Part of a small language model's weights.
Architecture: untied embeddings, normalized queries and keys.
MLP neurons of a small language model. Each row is named by its layer, matrix (down: output weights) and neuron, and shows model dimensions 384-575. Each number is 500 + 50 x the weight over its row's rms, rounded and kept within 0 to 999. Numbers have three digits each.
After each neuron's rows, "fires before" lists the tokens most often just after its 100 highest values on Wikipedia text that the model never trained on.

L2.down2036:540454506578551501579447531578506468497519473409498525496447397474500518497517540449507486585540573542508502517586512572512608541499532411542514546460498479470506449449490606464490499493540497509557487401513568537563444616530451419398544438511458544537462426530585433505509581434488474515510450420608482392568511514476407547462544518622513507540515473457473541551487512471551422532547505416524618552503497553517498549522459512520465485466592486518561509497432597498475548473474453519539462439541409482548440496464456511416526420511483460495558539576498431499583368552380554525
fires before: "s", "ed", "ing", "d", " to", " the"

L2.down2443:487532422576514582549552550491525541475546500516461508475467503516547445435533563518504410578477561554583539507499560555563534470511535445475478456400471531508584470616466498477533532456471461494465354508486476512395476554516482483534623584386495488477455552530523585511486467453444545469417509524509527465547460478545577656430459530508496455547514473540512356528527512447523516502471485522425466503464495530502653566524526471484529357513497521493505489484511471606484532484412628435590434468554495478549510491428552591504422519445476489549486527546490465507440492532444529378
fires before: "s", "}"

L2.down1975:490467413556411509560419494551642530487503530529536457522531534483462426513564519515534622514428480610501610504529476517500543578519466643487538512437494550458482522474517378448496421452544463509564546544523449563468473463515454486459520624626477531435499500512483551455464475472519437590465527501489530523506473466575476541575467529493512540507506492482558446470503579547467524514540535479534462569446474634455473535502549486464578459589581475461388615397520407450468456493526564430581562479416586504592395487463542535504449475498500491510518504508522555495573524532549548554
fires before: "\n", "."

L2.down1902:394503566480481488494584432449478527553445485560554465522481509591491483546498487513523499423521470490610630502555455557473502532459493497426368467526479531549509570548537436501475511441491435475549550556474502470531530521477493417475387470465503437460452483537518480576522557524499527610496435435545540517473472522492518449500407469462471558433508510546455537590476452501450505535538497566522523445498485491416549477529482574524481472506520507485468480366564459585454542474476610444585525584496501497507582480482483494491471445519499534482543555569564457451443509440444493474
fires before: "==", " ==", " and", "2", " to"

L2.down2772:470565468473519412627453525561557506429566443457390549456455509512506540483565378510534537477538477488463505455491484492522503386531532517573438424475615489455564480520473538453560478569481489483512491551401587544407520511645473607541490500404542477469464527510445514390485513501495488511417465569549520490499421470474482505391492496540465477478506507485464467520526517558550522434591459461557477527424485496480419462495428490436511487462481491476455491459526522540530530486472406563482489526472529551561461498527533603526523551490473461605535538536505579522572412555528470556
fires before: " ", " ("

L2.down692:515471431435553546547502443488481475489507476461511444454553407475485512512475506543539523503516528533581532525469582504510490469530391451537440434468510507551523583523507492460426466650478515484505477471438460446406589579526460486488521547639539514529487488494426577479463397536517589467421579550418475556514485478511482423471556578624514517507540555483512493507514446496459415506484499547434616467490528550473508508575529536483553487492544486562487622580577613511476454489466516527566403453588523407488522431603481525602547482498442442473524500541489523535504522558483481497
fires before: "\n"

L2.down2545:389553509510523371460443479530557580493524519520435516495583490448470518610562529542526405457495518406458560534455470533493422458523452471571515528483443481485553445490493549473470575576576517486538519526477457494564489440453536553490438532399613524564524431510505509433478536463510574433429506519517477515559425565526488553541490453492531452513496442501514475567522454547489449528423448457505476570469477511517525448511516561505576498431509450485466582533519512463511499504494490512534497495490488490505429564512394467517523525491444503510539526513486556478503434515450521437
fires before: " |", " (", " ", " is", "\n"

L2.down400:493522525453458448517444535457588547489547545515443494541535462486579528479428467499539554579502553503557444562440435469474489521584528496497460428430439488507480598524586499491357485475471488522432452532493551559503630502604447455563537524512490534529488412478551490427491483467500490560460531432448484540590488495529529515541508551562514497472498509520587521481579483551498488471417405581526589513532616528519513443445448482401571533458507463493565603533542484469524472434554607418497481446472477575517518539565481507494470478527457443485560473534471457535429500453576481488
fires before: "\n"

L2.down31:502475596491462547483546521458525406544441561462356544518569603455492456515506510499532497509401533522455479492541544449531477508529535446458597485419494462529476483526554465507508448423479519531532392466486414446386488544477433497477515506493483629536517482480457396468476571563513509506479614533586542515511499515513527414415447534420456559460541407443492477498524400481478492500515371456563560489464558501430456531566529490497489501481525491408443419384541429462483518472510464496533509505508551461476525421554478585418602546526508419521540427515579541441443452417572531445
fires before: "0", "5", "2", "3", "1"

L2.down572:501487456618497528560494421564620482492483494482396519574524630585515473568534524555609500434516522435568557589438459515486510547531474448503429498451484575459539590502449467522461476453448504531531466458466450512506535531461483507415500528441452452570543558438526537463586453487511474480447463479616510424490475479541588575492484540515425532513429492490514462480521491533485424508481484484497568549421508568479550540562559480455410486410504482572431597541546586551483584483442559456525507475479431483507560570495539544531590462593523488550471527452534559523441495469503527486
fires before: "s"

L2.down879:440546489440459528488568485439532502517427569514482443431525540531505543487557503520465536501567526504495469605418524445485628553512482525478492485621462513469444461509532574474444447513583530439527496474399475438592506479447380557529399532477516550537512488543640466498548454469525624517479620467556562429609499507551560407482546585513488525471497511511450469495488475503527462453580434474427526447516428500471520449547484433482438482540493521487568535454451493521385512483480503534545478379486422480473541553528472554513421529506596512490642505371574497431499502505500441433
fires before: " |", ".", " /", ",", "4", "9"

L2.down732:561501463599444551469492562478531559510516537463502459516448499488468472452514461563551596533511507512402514431444471547510496504562552576487477533494582521482471581489531437476466466429530518569521458537553571497434450575585499539532478523521529473612546520498439519473479414475528540512526502460450537467440479563509446508528521436571517501473490524523521545430545454507478533492470486565529502552481568570473514531446460457518488473471482449546504544451542502544627459484435453494521516561451379464515511470478454512507618483504491562473525475556579462478452534503543525445
fires before: "9", "2", "1", "8", "7", "0"

L2.down1279:529639413459487477475568467595472520502486614535544475375507451557548499541478626547455474565481489517501528460534554502507543487487439476487466454461472576523447378443516524623520483497530421538515518362500542618469522442478466546542557458406567429517520439424481476541537480494456539495509483367512536597550520446491451508467462512435497505466454473513476482505530579558497487490464621489512528549523524560530474473430629501582490521454489525515491515537525470501531450408549520563524468513425468587511473556475488495454495544541536464524484440522503508643454542505472478558
fires before: " |", "0", ")", ";", "3"

L2.down112:524502446405519542503485583543476508504520465516505481517483494595505492467404515514516541508458506472516503410546526533469536552537450624468467502550579468530485444533464412460426462483572507526650520479462513584518474430441500515548594456513576549526478448484571463481569507531446385538423502560497513485488534574515543423459498387475455420391515529500518483527495446494497502564512492550500558477499491457414552618465476424504593498446466484486543467439472486389521477486431439407524448448521466530563485587477499494509426431469469528431421451389446487410536525493461527528
fires before: " in", " ", " on", ":", " for", " by"

L2.down2222:489520557496429550501427522521588466495466481465455541417561526563475607482443435491507428469551487567525517572480515542430482429533455504472523488554527424471442497492477474491495520502519553460470498455444464536541559577464534498443586504551571508519465452558492512509536558475596513494522475492417434543538446571423430459474563468522464524503539442468517591498509537523431514568440475535485476474515547533487463508571472512510588476529531424476531567538513375515478490583531553429531538535518498548492577473537451639461444481562453597561452483557520498469459549477505475502
fires before: " |", ".", "9", "8", "7"

L2.down555:455463487478538511391476475512521425540377501406510517347426520527495534525499447491474578510442466469541444495510529454494583481458521589516439443605538565570426502478537468439617438456508583504460553384558512469537530501522468554491397440543505551483448437420508499513404510526537589547423517441572478489459494478574434413446431404579501551515515470628527470474572578512363522434469490515517542491489508520460536508514573431469523545483580434457531493443485507473539573438489547476494487511476545481478508457448536444599475477568492462510565478586589501466451569443486464496
fires before: "s", " as", " "

L2.down2759:586422516533491519455503547517557442456514633491618527544554506539516493588469449511567556543544484481486497516470499591474549452482512470562537471437550438507476528482524502544531543519458470565612597542430569523369460614530517530505399518548422369497593373536515505517532512441420472499474567522571508515451589482564607423532643374489535527533485441498533569587530385531524529497531405495508487505511500540492461496493445500464485549517478509463540513475518431518497506501446448590454544428506500562524504506545410535560476571508539514445558563536510493467506453483453439497
fires before: " of", "s", " ", "ic", " in"

L2.down568:528528545607370427441507485500520493462526519496466571505573579517458512448472430403528422508573525479495460447479487504483525451500523524556455383520550568491442490518477515539478496444520548513527500530385585511513418589482512610426458508496402605562521507497450488527481389535490572572446532536485501380458446510515558519500476501505593546533528483538561497471511533526501484488488461469452435504444533520531551482588518503448484487501446564527558532469462596521479522489560470483519508444563523528491517555489534535485570462458538477517504529536501404387532451490521574428
fires before: "s", "\n", "}"

L2.down860:420491452496482475477543550562429468543510445403490448375429484529493423467484566522427478512528506487486453540489437510430521479471529553526570624472399459526530565452515491483526509481474576505549507426517538554587500507465485580565415497517492491535494549560516489550551463463382491478516515528455409406506567475545574395537548539462414540513473432514576540603528480519473446493489408542452438474449549455463484485512426508431508507471441399477560494516546493490515503443459539463478497561518503460498548478582538476551530374552527472430535538614473461480575495488553484411
fires before: ",", " of", ".", " in", " from"

L2.down208:464531493591469450474520449553477587458540458421543375512529429455497550513439459519619578499527518507497495495553473603559503515484533529468464448488534426488481459548446616596483567526524632393438450532586480469524539569441560487506424438514543519490492499450526461500439558501454442466494542469633486503471500524451440588467513463471496503519504544474551500480441519589462502373561360505475478416460475509385521511564461497415505504422466568357425514485505574574514543544539502481407436423451457408601449617518484503465459506476494500466557547393538511474562485493459521475
fires before: "\n"

L2.down1930:665508516513450443443495488516536549530519446476491517498482419533441515487510579474482487522419532449459485428425475503458477485515431442524372430475426595395555488497502530511498543521506548414568485448458511550536427432466509514478503538456573450435511508520552557488508513489604587463450520451526532540532520502494570471506468500515502451455520509449500498483538460529566464441495529456477520557443470520538694544529426600496547506453486431497368544456491522439513495520477416377434464453530523512457482481414480525467526538550505519389588478521406496623462494604504525502
fires before: "\n", ",", " ", " (", ":"

L2.down1745:432536483490538478384534417550361548505514477455525488500509397541429475499570579528554538517535563487447474505612571445549469447506528571486512532557344579518503523508488507575509525534404516448541472493483519435547575513471476451542466459492567544482530481593482508537469587452487438484460530528530587451543550580531572526466384526467551534417536451404456410503486515504502551422475504532363442530454491490453543433459535502479454503431475500495502621583461534485614556522568497483555573492504453478459508484531443544499473569475522437575487511468514525463533554514395487591
fires before: "\n", "---|---|---|---|", "ret", "d"

L2.down1632:457501534441447506498497513488505431485360513496584592491511532455475457449529494457427541488467552430549530507496565497478496440503449601562599478532496402488466467345488575500525481467477513426396562425501514528454469544479357495408516526503470567457467540528540466479474438453573437475550500496504497417526412445585409436499539409457428539430425464549475526564482583467493456588531442558576506424499444539566458528496533417513509528449581450405530483504569451456517456533551436436556522559473566506517521467438553522475452543434531410475618465402465483463426491558524539507
fires before: "0", "2", "8", "1", "3", "7"

L2.down362:501480490587456471522547464502472565604436483520574426509480481493519475490489522571473507513500450553480466553472514480463503542462517496500518449458443428514504501483548527479446486692477528453466459436604472434577516467418390463545497491486596479431544488562480546477526498544509407548530472490532461568552573470566520533464459541553452497547427431494444470496449605470430429544498493484530523468539520485638489538498476484537457440617448451462562466482507483522501508554572474535458566530448500478562507603551474503493455542556517551512520448502523541556382581539575528568
fires before: "-", "\n", " ", "|"

L2.down1325:393532512511549524524484477557531538501473480497450461552488662482440465515560521506505497552554433455520535576504504463460492542453521482584554535428435500466484508491486431494578498438468500511476641443571512533481503509523507556448526495484510473483556474462593524525593507449499529421540602552473484495535519558562586467539451522444517493534484493524467560557479478562548482574499486458463495493447509505522504614474495512444496453483501465502458510465534459534466540593431458519400531439517529465485514555508491511528565553479501543579462463527430470651602466444507471483
fires before: "\n", "|", "t"

L2.down1885:481484504515513546459400543511561436527474449551453485531454570485457613544389548529521420452507463507517511595524553414546521480511401575485494613424493448432477553471502511471518484418472543505434465481523505535510519451534478539423524458514501380581474473555478497445516437571513563394467546516494546475464654502466602458471318468550511576530446463563526547510499461586583518515436454516522481503480486594433538514554438537477427498411557511603448491386453466531562535472490489513572541496539480563537586429482477414530459530549558423542491507536563485503530462521512541475
fires before: "\n", "---|---|---|---|", "|", "-", " to", "Al"

L2.down365:488349453499520442485497509403476566493426519503531481612500451599558517535507553518550503456507473480581452517399538485545528543464558500492501546509547479508468468511420475562521547378494506553493475493568536471531546519475499607501461475583430508533491509565538491528512488544483416456513495512503390532569540439423561477449556441537444584436452570504488452585513471455445426527582514531549556403534488470520505493576504517476540524489427562566516534339605552567458505430510542501515433543513507515388509538557474491422482453582414532520546453553478446481520463481444503492
fires before: "==", " ==", "==="

L2.down1052:496410500565369371506475478459447468489439551462455665464518445499475503468514465461508525464503521566487442478489464412502418501544426522524369429430508528416508519505524535501379457572557552540495445496476470537452499485546467510434519558569487527549484578454486454536491500537590493463470498554500449636451553545424455485488491496482562474520485543500528548521517505551544467496484528574533585465567472518421578500502519484492511482446496563545481529448579486452533432496423498502365504452504514474557498484583422495566466527554463532457521390420431497505476495417511511439
fires before: "\n"

L2.down516:524490530440464366495457464491568462465404513484332527546559558494500553561513513601492572519580510441416543450455541426496521510497589496518571571525539498522541566570478487402488568514526510530594529501407558462553461469491537528473540447559418521445429486538516435518426507500530525560495449524545496573577440520406430500503503482559551553392495512456523522492522545512524469339504491460472399485472502521482479482539530521468475475488412467465574459537459525532432543589508437507548491459548554393553503472508520543432561478523452395547537512547474519535506555455544486467
fires before: "9", "8", "6", "2", "7", ":"

L2.down478:530492575528526523465517446470478487487556580481523510446455489514481432469522531516449499481462459460447531452509504482544493551484458491517510441551470474510445486567469489548444518445539514527443463490554441484394459471493553337511608451482445484502539443497532505501559467500484413482492583502642480440431514509520533401527573476465468543525494507514476477473485463459430567467581428448598498601383547535528470461493492530527485535426545415484426474571543517534449482527489501476494535475482389509477498460537465459472554550449526480477523444531465501528396473541490521376
fires before: "0", "5", "1", "2", "3", "4"

L2.down2398:556485451447540469472415462461559397448441529360479499561474473548511503514413412504482529550514410497487530565471441405460517447541543536498616526499557554465508500365508468466504522514464474560542574498494533559477535411521486511514495467513489426527444462444471530394392505463510455514501594473473589464572536545458526491510519520600602465471497493523545495526508362524395496469577527472543416550481388470446577550560420441450540509529507417522478489522594576552536503460440499456533557532561566503545591464433486508571509597594537474466436434558561538464514437518524540476
fires before: " the", " to", " his", " a", " an", " "

L2.down21:423498463459523503508500441569446487505511480449431537531495486522561447441442377470340515491531492466510510546517531486457478569544458485436467460551393522492472487561485525537432431437469549472499515507402505381603577576542472439482494483492456513430469482429510564441505513513530436443508428499430524518542555503547566464569463548568490471451561441481476519496540517490495403489474511532436521537571572539605486457410488503488478464518421506517580509513499546502492513574498461525564476450420521509506503509522483503527530466462486572483453532440510472596430451474560477594
fires before: "-", "\n", "|", "=", " as"

L2.down2905:447472467539483501495467489533434553514522475454494487505487505507517503472522473509442494536529477449405539529514572466530461543538497468504496491471466506496522561469460535535419510556559503469484465517575445492547434507511505486572511465556513550492526499449521547480473497491457433487507549520438475477512542482501419452515450471490508471468545496444438531473523466508439446503518476577512533481526481494502476575447524454484532553481535507501481546544484506474506541569463488510462530479532476468522530549534532463555493455492473464582553540550479514474500574554527523471
fires before: "-", "\n", "N"

L2.down2580:520526504487525513520504482372548421565408510396493509490459541524554592532422513486475500488541464520378484527511495470476498512516426479538542543551526533582530534537489515542509590440515487548501517473439467468486437456583447523476477627507463476641543495519525487442565483501511525466445518547575558583491490456442427396445490424487509459487499479531500456549501468430487411594513534488470478516553469523534506482400554515518548473492448556540428519484555467474554513537455561484491463557534434471486545499508604459562528443514546587500513435594626549505513540428621467436
fires before: "-", "\n"

L2.down1232:472518482546520547605470472423536511472442567486523550568552581532598559440458470482543500434469534524510545356518540545591416557561530529452471471466543544556427464487520509545572480505525462530475505470504477452480420443488530538499518447464565605504562483539509478406486510541526520439467550544504458485489405504546429517386431493410524523506457503507474553518440467550626455467443422421578629510546504445557529422498453406515468474414486496492566480481439580491527468457458502480573509519469431413587524553444494418467537440458466486445501540492479469497466545538473508585
fires before: "s"

L2.down1717:480549500441499527561495455528557427450441521489445532478472554507528627535501415501432545513455431464506437565506519456566487540520500493544547375494420496471498479498549456530515441518456546516455505643530521520589430571524501512447468455510430518451427575455514495436492435404452497495571506507509530431532589502504451477529475506498489525491464454449537370529436422562473362453537441463548451534409482461574423451539485457395484530531454505454472491486529431479482502629519506440545445494473501472516458511442559525479504484429560446515559488429490495539506430468567509506
fires before: "0", "2", "4", "9", "8", "6"

L2.down1184:403580573500464490466575456589453555446489491510364483500541461493562490504604453517409502462431476592486502400446412484454398530547542479410608508442500473616469550567428540521497466589497389552536488435581462461404457477511424446506515459490489435543537507502491526436511514381543480453564450492511507516474614510452559502470473483496430599432590517496536559477452516475484529452471598451554578538517479424541428515518511578390497546491490486548415476494499508523537508460506593492399517498543566431395435466497528448485582515503415504564532509504493484620358472504560520452
fires before: "0", "2", "9", "1", "5", "8"

L2.down2429:449471452486438505520526535512456412497522480557512546581524527540442472521445551539479596526531459583432573453531458501466465625519484478444552562507548458532434587530522443404496486492537579526506528537619534529562531357565512465465500419440474495470548437518529554492496478527531430503427589472473512489527548446567532486547549500580495530505536504457511534445498410510475457491536608476487523596463528517524448475505546474503556523560544465483458548452463570485520492507508484540472420504473491612551526472557494467493535507499504501493397470517564519415458590482432510448
fires before: " |", "\n", "s", " to"

L2.down2038:483503538472569552529441508435393521484551465499541463525527505483460513506548405471478579482502443450481519534500482538495531453464512529480471428448439507473433535540493515559474508499494507470462485438541487479521587463553452476570514433506452455447505484480555574466523508514442534449465518558453527548527431471468520503514510521461536528469472465480441483478536541545458596505516534500582480485509549504542441583509460590503464515524483504569516485524489475513514436473453433486511462536488511527487489542530547528535513504556472497451451512560495586522500503553538539516
fires before: "\n"

L2.down1810:516483554452526468506516508483408494562489446628495469492592477579524528558467514396451474457448513522524556499458494458565495464490499421535471542519490489479511515451445586491515444487456506422560445521641522417506497510527498479548487437566479472576463434469482496477458436503421474626423567387618479492459495537545526580478464486498450494507470426544329489430496454356474417546372441587506525440477561531468448528526459407483538518521516483526518505517551466499613558579520474507484499472473533466431501511469502443520386576484478477557543554569509449444540514555545537434
fires before: " ", " the", "os"

L2.down2497:588496439468498567560585478585582471521558511394487560453488495503455505475503508501435455487479473515451428565491540566496487428501493483664472546447483508575558511386513541546518590425427531482490481513469502417525506482471438518549474504464532578454578448460460462562509501572576572476486528439552487450483459497516524449457470462476487448517500443519497477474520508514474497430585545504424414478458446478462498547507496446525455526522591504481474559463570523551520520403574462488406456556512427543510534582526472503474517493488453490553462408520558521442581499482539535491
fires before: "9", "0", "8", "4", "3", "5"

L2.down373:559588437463490597437510490501542474499509510505544487524400604504535496501479486559412482495575483487506557473465519432520545504429489494480454465535501527435481489531364577417522530506500612529525472585572578543529518451445536463468520582485529683487495602543526512510558448569555437444584451504503489538525473515487515477475443561501592505471532464526485479463459466494496478481437548493459523480535541435512475542535560465434472460498480503508539481429491498574473474521500570523519475542481555529482543550452460520558516486541419447553576569511528456450514441414513536445
fires before: "s", "up", " "

L2.down2966:461590490492540507518498523469494448517507432532478458559450505483578505561477478563559518532518521489495539526526498431506480541516442423546508382445515493514490509472531450491499507499524430486402494445459448455623479516427465509454426444475513430432465448452520507442487473516607482520520570520520368538515539561472541527607495586511486524520408476533511545427482548540524472594545499496547520419499523520561462421468480505547462482597440532499499611511498527541497550466480534588444503545455415501534452529473485456472554479564532497461525518549475475498443506397571467528
fires before: "|", "-", "\n", "s"

L2.down359:520496446397446410480552484551562573471504538538556486429431454491521408540478485511543459498523549540575542385462532476509473539525508410522485449409567585483445436485407517527495526505502469498532593429542435481501400466474550536529570432461519443443513517549502500536470425522449461472470496465392500602472489527476431430437531518514559494542491557506597423527504451512627583540440479477476439482531469582584484581510470492478476422439444522599395455612535537457488450507490459458497540503553496489427460547519461474468425454450557489446575502497539462547518575425449488452
fires before: " |", "ing", " (", ")", ","

L2.down148:355430514605538521558440469528440569431465493455472495491506476501505418524443478508456529536573592508529514547544534525523470495524459475467461460481462549529514491484539507515541519498449531413542495418497390472474564541462565455497586510483456526590484483547561507530511428457541481426489479508486519464391440545489450560594447569465439522544524490572476510498415409533558517535474535536473402467506461529437495486492453552413498480437581533495479467466556476459429606592501451430534502424556490502481517523564478530511451563484479374544478521519556406483595515462477520379
fires before: "\n"

L2.down387:493517420455576437497551507553455551529545473481482538479398479557496531507586532563552526400574512501516584541464583451464524424443498496504422495395426499477544416494478474528510507458460486474513516417586418565520559466569425536543423454496470490478530471493516507455525494456525443463537422556569487595462540501530551537618414462550412540464478579413437370545442479478546488524552465506428477554467536552513393462483464489478550464452377499581490540544508516546541560589463466466416500559459459542499542595563415445582566582468638506471540503484544488456488475463438459506
fires before: " |", ")", "na", " put"

L2.down953:442489494482470469430505476464561523528554479436511469555465487529495499485472485537539558438484505459475590521455567444482545521480456385469471495451519545606516492554499561525475516528437457478523500509489421368557486514486497444527452552592500456511454546403516468523446518476554515496502550510525607543483515493481461410507481469415455471600611496564473479491406446451513449579507431459545634494497562499511437514587556522510471471452550475488496572520540511569564495445437524472552438484570422462526576436510447465517528493512453519390508461481474527509491543554529470479
fires before: "|", "\n"

L2.down1771:551576564515444540534433525501558553494556558476460398548434527521550496423523617577508510531548547519494483444407500477553502473486515502463448549560562486415505558556609525524518537480555495564585495527527573498374535569427527496582547506519555488473544480433527499527493495484459479553393611532524498445568486486504409462505415523498443519358445452515481518458539527617451494507398468480500478395444572554550552480494481585458478454406519458483455532461483473418528397473555537525447521512509500509523476467468461590490449502510494493422504524458530520555440503430463502455
fires before: " ", " –", ":", "\n", " |"

L2.down344:502410500484461455474537529513472576453559465596602476512467435465469481566539435516498433537490593542539498671484493431538519471499448460521451525455426532580535591416466587418510539600538512517526510483532560444395490573481599473461445457537472488489562450521445499562476542437538530523543566482463495571508444519526503501516480546467484483479516457524464522532530539532464484505515604473412519460480545598563442484564443502506562532439520510458445588627558485501414403459414456445510461455501444461460569507656516517568501589493514441571387505572404453526471501480517560463
fires before: "\n"

L2.down393:548613476465424498430503530456485451492505575536564544577508531471600490493542497571474544490577440510462471556439530520479479554430514388485496498507498583494511513546542496456508454469530488464495456550461467483446519483444495408421513569503520527473541613558488566522517459476525566541518431580546526532480571520542494604526488476555492363483477575408443486450496513477478419575421483440491416542506524440431437551554529508559413429530489500464541509496465438564446506515517490394513471478534459527502538458506532385542510467408397455442505471532460471554504491388533466439
fires before: "s"

L2.down2674:467508524457517514560450534448486454495511472476516510513534452503469456551568476536444489545461441574515557508433476579545519406545549467508475459492520450565560506593442533469512465523521539453443511481543494460464499467496431600496456502501484447507480509523470472427539525460495562524476555450406534466567478442588571509590543521344538520472478425483545504458534450547565515501496448497511457452474416480545416444475461549519525482528485420466589559533488462469505548529474531437488552513520488477548506580509532438499604500559525492514494511439478527437465476433536482520
fires before: "\n"

L2.down2837:537465559525420521524497568435511548552460500439598543484401486484490485488490462564628628526487487413488493487558460506450520471471531490461440638535555532484508508531533496502474539551583579513619434458484511624453655498529499493563521524486598493500502501516514473493479451497532372575464425533446579450452501543533457435381470414533485488516541545539538419472575473455491401468529444458544404489458548450553565421486562393505523501426600507504533534425501545542498469489502450578504540465542532560454443453447464489584455606560490460513481518413425492465530535487518503551
fires before: " ", "1"

L2.down1200:546515437497391607489482523476489451517460463458492530575454446562543429502578495573506559439468416489452552504491498589526549531599564407483552527516477481467360458445452491474501511433495529462430433471541462527526396486478464556487468587416571486462560502438572498529559476475523532435527445564499522430520640461633404493336394513442547500480601490533523601512488542544501454570537514488434514465481466420522539548511512442519533532515541420475486562539487541557472440475598535518564418434468459471506431507455439543526545556572618553515565485486530494526513510483519530569
fires before: "s", "tempo", "curr"

L2.down2656:548572529493439576499532440441512523510422479480520474445445476443524446487592558509484585503479457505530598513436593499492500487572461358551436432464532585528540497511614541484506514512561566578516454427467534513482513540527436486508544560495447477488496505488456515529514439453556455506514494496486468460585489463584472615470548551570476521457565532537364431460540474498545471461509452480465576580548501543563554561620504543522469544558447465416471526522566550483459489480587569553483462451533467526498535437394497422482519497565625521458473442524478462495516394406522499516
fires before: "s"

L2.down1618:482469456470489483548458503534568421510536574391462524489502526502477569442566552499539481507488459546576452409486479515534528426479522536419516514452504491402498519456447488541465410507423442406565474549503596457526472599515436516485492506495505439552417487580511570552429462582390560603473551569416464517599532417546408591487497534585531447450564532544645483541583529500461485478508498515552485494507557564494635490523499549536468533475532428459468514466495536472515544530459567532524518499511515503497540496483525461626562520547488531530517499427485523362552485520423489460
fires before: "|", "\n", " |", "-"

L2.down2929:466561535552491584515498451466558481457547534444606419508519604503491409491611460479435512518462489530522562520475481544430491477532465466514527521480505501529517536446519504492497579497531387466487446588455427482484512462626452491476512382579394499500527548446584493503580426434475550532502431465609458482476503502521488520400503594492504407496496455509488503460454507451520438545465431505524469484562456520499551458570446540603472517560603453587479528481585589393493483496524508459492498458485610566522444450458480458565509569433390517575553545600534427416440438527455559469
fires before: " by", " to", " as", "==", " in", " for"

L2.down849:470489517595435375506420447559569508519418459542492476656571464511508405510402562500529457522465489549521562554506491501483473434519470482476461533409467478527568555513431447477542487501494428380494496602460503560510570474499485563456578483537525499561448400521475445469469647548503478496475512554527512584488515455504542547489430486477487425536508648491528539516545538531503472509495529507552539566452511421406610513566366558534505521550583491384469562492538546568560481523519533489480461510523487581543427506491503580451517474546557449404439507518488488515461499526460475451
fires before: "\n"

L2.down54:540519651509537508508462416490535509445580504499531484482600523610478373574595475473418485477495459602468527487484452481475592558430510444464502506386529491516544558435471541381467471486457549395550501560513528575536545478463471514439550550563468510386501466493563517516442548534523505606483554547445461533514593525458445476507485454502533459564537473534465486471448523580580512479469497497500402498578464600568505513460478477501527465605508520511498564543571485514497446552472546568369456528437435402482543475521557494533486515504446553423491507457550464437492430478461517476
fires before: ".", " |", ")", "by", " (−"

L2.down1071:506405546388474546538547496499461524502530527408501518589470517474520417506498508444440552499486559560486503506576508527607490480464535640523365474498477577467501556544493517515479490469556513450512557510567477488500432527578520496530569465517487442501487473551460460548495520435489425563571505593487481461537536530474481461452450514496490504505547559462537471563483490477501523576593506398561417503464515535534422511519541540514521527539498609534539507462505554522531516450514480540446520503456531436504506560477499479466496530516509473478469425375428573538452494489433500533
fires before: "0", "9", "1", "2", "8"